python train.py --head_dim=32 --activation="swiglu" --norm="layernorm" --positions="rope" --tie_embeddings=false --init="trunc" --init_std_down=0.0 --optimizer="adamw" --beta1=0.9 --beta2=0.99 --schedule="wsd" --decay_shape="sqrt" --steps=4445
MLP neurons of a small language model. Each row is named by its layer, matrix (gate and up: input weights; down: output weights) and neuron, and shows model dimensions 272-335. Each number is 50 + 12 x the weight over its row's rms, rounded and kept within 0 to 99. A neuron's up and down rows have the sign that makes its largest values positive.
After each neuron's rows, "fires on" lists the tokens most often at its 100 highest values on Wikipedia text that the model never trained on; "raises" lists the tokens whose logits its output raises most directly, leaving later layers aside.

L2.gate757:52 36 51 16 66 51 36 62 45 70 43 63 66 51 54 43 39 51 67 37 33 52 62 58 54 46 45 47 50 22 52 45 41 29 53 59 15 56 72 36 53 47 63 33 81 49 49 38 59 58 54 32 49 56 55 35 44 52 74 52 47 64 60 35
L2.up757:54 69 49 56 57 32 66 32 53 33 31 65 53 60 42 18 46 27 69 44 43 24 37 87 67 56 47 69 61 64 46 44 60 53 38 44 54 44 55 59 60 45 36 35 47 40 43 53 51 27 46 39 62 50 47 54 32 69 48 53 39 27 68 74
L2.down757:36 59 79 55 50 76 59 38 35 44 64 50 49 73 28 38 80 52 71 43 60 26 48 59 72 49 50 45 50 51 40 45 53 37 42 38 62 49 53 43 73 50 43 48 31 64 26 44 50 29 33 47 63 48 48 70 45 40 55 62 45 39 48 72
fires on: "ed", " entered", "red", " Dun", " sold", " let"
raises: "ict", "ative", "ounc", "ge", "ges"

L2.gate295:44 30 50 37 49 50 59 73 21 65 43 56 66 17 49 56 47 56 33 42 44 40 41 59 43 53 73 54 18 46 51 28 60 56 70 49 43 35 47 38 31 56 61 58 74 28 69 76 49 52 34 63 46 65 49 48 39 54 59 53 40 63 52 54
L2.up295:35 53 42 54 66 40 47 71 43 47 49 46 51 34 73 36 37 49 21 53 53 65 42 44 49 42 61 47 41 31 71 51 67 51 43 46 35 57 51 36 37 69 43 59 35 40 43 60 41 50 32 41 65 61 55 42 44 49 64 50 35 54 40 38
L2.down295:51 55 21 50 40 39 35 58 53 69 51 55 52 43 67 63 57 54 38 61 70 41 38 34 54 73 36 65 53 45 48 33 49 45 51 33 49 46 51 53 50 85 26 69 74 48 44 68 52 71 55 52 41 46 59 36 48 69 38 64 49 60 44 35
fires on: " project", " fact", " amount", " subject", " document"
raises: "ions", "able", "or", "ful", "ual"

L8.gate321:65 47 58 54 46 52 54 50 71 45 42 65 32 58 51 43 50 41 61 71 54 57 57 50 57 48 53 58 16 45 54 47 48 42 68 34 66 36 54 60 14 60 50 68 50 30 47 38 55 38 78 60 36 42 27 49 60 43 53 54 40 58 67 53
L8.up321:53 57 50 53 54 47 31 68 53 54 66 35 48 39 34 34 70 51 51 40 44 45 53 55 43 44 45 44 42 42 36 52 41 45 55 36 71 69 49 63 34 43 45 66 55 55 53 46 56 52 59 62 41 52 44 54 70 41 54 55 43 56 67 49
L8.down321:51 49 99 58 48 46 60 58 47 25 53 54 52 34 63 41 44 48 51 73 50 39 59 51 46 62 34 71 51 44 61 38 46 53 58 43 81 62 37 40 58 60 84 48 35 51 53 41 77 60 48 72 50 55 55 44 39 73 57 50 55 75 44 40
fires on: "2", "1", " "
raises: "8", "7", "5", "6", "uation"

L6.gate287:48 59 44 42 60 54 46 55 55 37 70 47 42 58 39 29 52 53 65 39 31 74 61 54 56 49 59 66 60 31 61 42 77 44 52 52 34 38 53 17 48 42 71 50 54 47 59 38 33 61 62 62 60 56 56 59 40 44 42 52 57 57 64 35
L6.up287:58 40 58 46 58 31 26 64 41 37 46 52 34 57 44 34 40 33 56 37 51 42 41 58 29 67 52 40 60 38 29 54 43 38 76 59 54 31 44 70 32 57 63 64 50 48 60 47 46 60 57 53 66 59 58 39 54 62 80 48 59 44 51 59
L6.down287:55 46 44 62 66 61 43 50 55 66 63 30 52 47 54 52 66 41 43 43 60 57 53 68 78 52 79 45 55 66 55 40 41 65 41 46 60 42 48 47 63 54 56 41 48 53 43 39 31 62 48 73 53 54 52 60 37 65 55 70 30 36 53 63
fires on: " same", "R", " Mo", " as", " a", "o"
raises: "ft", "chers", "ises", "ched", "ial"

L2.gate234:45 50 44 47 41 51 41 28 49 59 63 63 40 48 51 39 43 57 62 62 26 58 60 74 58 53 32 51 52 49 54 33 49 52 67 47 38 44 47 45 57 39 45 54 77 81 38 54 62 14 68 26 62 50 48 59 51 52 41 52 52 52 55 85
L2.up234:42 71 35 46 64 62 45 66 42 44 43 60 45 44 57 46 64 44 51 44 37 75 55 38 58 48 51 30 63 39 50 56 60 55 36 42 42 68 59 53 58 56 46 53 56 56 60 63 45 47 47 28 49 61 62 69 38 50 78 47 65 65 53 37
L2.down234:49 44 90 37 75 61 44 70 43 68 66 46 63 32 51 64 67 62 52 29 42 51 48 27 42 62 52 47 56 57 44 39 39 50 42 49 43 62 25 45 64 61 53 52 39 50 60 59 40 46 41 41 57 41 57 44 48 55 48 63 36 40 54 44
fires on: "/", "×", "ed", "red", "elt", " fact"
raises: "ories", "ional", "roc", "ory", "rog"

L5.gate263:38 38 52 45 43 66 50 60 53 77 44 59 50 50 60 37 49 44 41 44 56 49 48 49 63 55 48 62 20 50 40 71 62 31 55 50 45 50 46 60 29 49 39 62 56 38 38 55 48 58 68 54 42 17 50 66 22 62 62 59 47 38 65 39
L5.up263:60 61 66 60 57 47 39 76 51 66 52 62 52 57 77 36 37 49 57 34 42 75 34 35 63 48 46 69 48 60 51 47 45 56 52 72 39 20 41 53 45 58 49 47 41 63 53 31 46 46 44 49 54 55 42 44 47 61 49 31 51 53 53 58
L5.down263:38 44 76 61 28 33 61 31 54 54 37 66 25 60 60 44 56 67 59 44 56 67 31 43 38 35 37 42 38 60 57 59 67 47 52 60 68 52 45 55 56 58 32 66 37 65 55 38 49 51 52 51 55 53 36 60 59 48 46 33 63 56 72 80
fires on: " there", "it", "y", "h", " del", "There"
raises: "se", "ality", "ii", "ium", "in"

L8.gate286:48 38 59 32 41 25 50 78 49 54 46 48 36 60 52 26 59 37 41 16 52 49 53 47 37 27 53 62 35 43 57 48 75 40 55 36 43 46 27 61 37 33 71 51 48 20 29 51 44 53 46 57 41 45 39 72 55 47 45 58 62 29 61 35
L8.up286:63 35 52 27 62 54 46 65 41 65 65 40 43 59 54 51 42 64 41 63 31 74 48 45 72 46 51 57 46 47 62 48 46 30 58 61 63 24 56 42 28 37 57 67 44 47 38 65 81 52 57 44 40 64 66 58 55 35 37 69 54 69 56 49
L8.down286:30 61 53 41 49 47 45 51 46 47 45 36 49 63 55 41 57 54 30 40 22 47 38 63 59 18 38 82 64 51 55 51 65 43 36 33 51 29 43 58 54 44 55 73 62 42 46 54 53 53 59 36 61 64 61 56 35 68 50 71 56 40 44 62
fires on: "\n", ":", " I"
raises: "\".", "\")", "\",", "\"", ".\""

L2.gate328:42 48 41 73 43 49 61 44 49 53 55 61 57 56 66 42 64 42 44 57 55 33 62 50 46 37 55 28 61 34 40 67 40 26 64 60 48 66 51 57 67 43 46 40 37 45 84 64 38 60 48 68 35 53 48 49 55 55 35 42 53 46 51 50
L2.up328:50 49 56 45 52 26 50 53 48 42 52 66 44 41 38 48 50 56 52 32 51 59 36 59 45 50 39 58 46 25 66 35 57 41 51 76 55 30 47 64 76 71 44 54 32 66 39 49 72 39 46 57 57 37 81 45 54 66 52 46 49 65 41 66
L2.down328:53 52 43 61 49 46 61 56 52 72 53 78 66 60 29 65 37 37 58 34 58 42 49 80 44 41 51 55 52 41 39 19 43 51 46 45 56 66 31 45 72 31 67 43 46 54 48 59 50 26 23 65 41 55 52 59 34 62 42 40 34 74 56 72
fires on: "erv", " River", " set", " prote", " Pet", " census"
raises: "min", "ton", "b", "worth", "ests"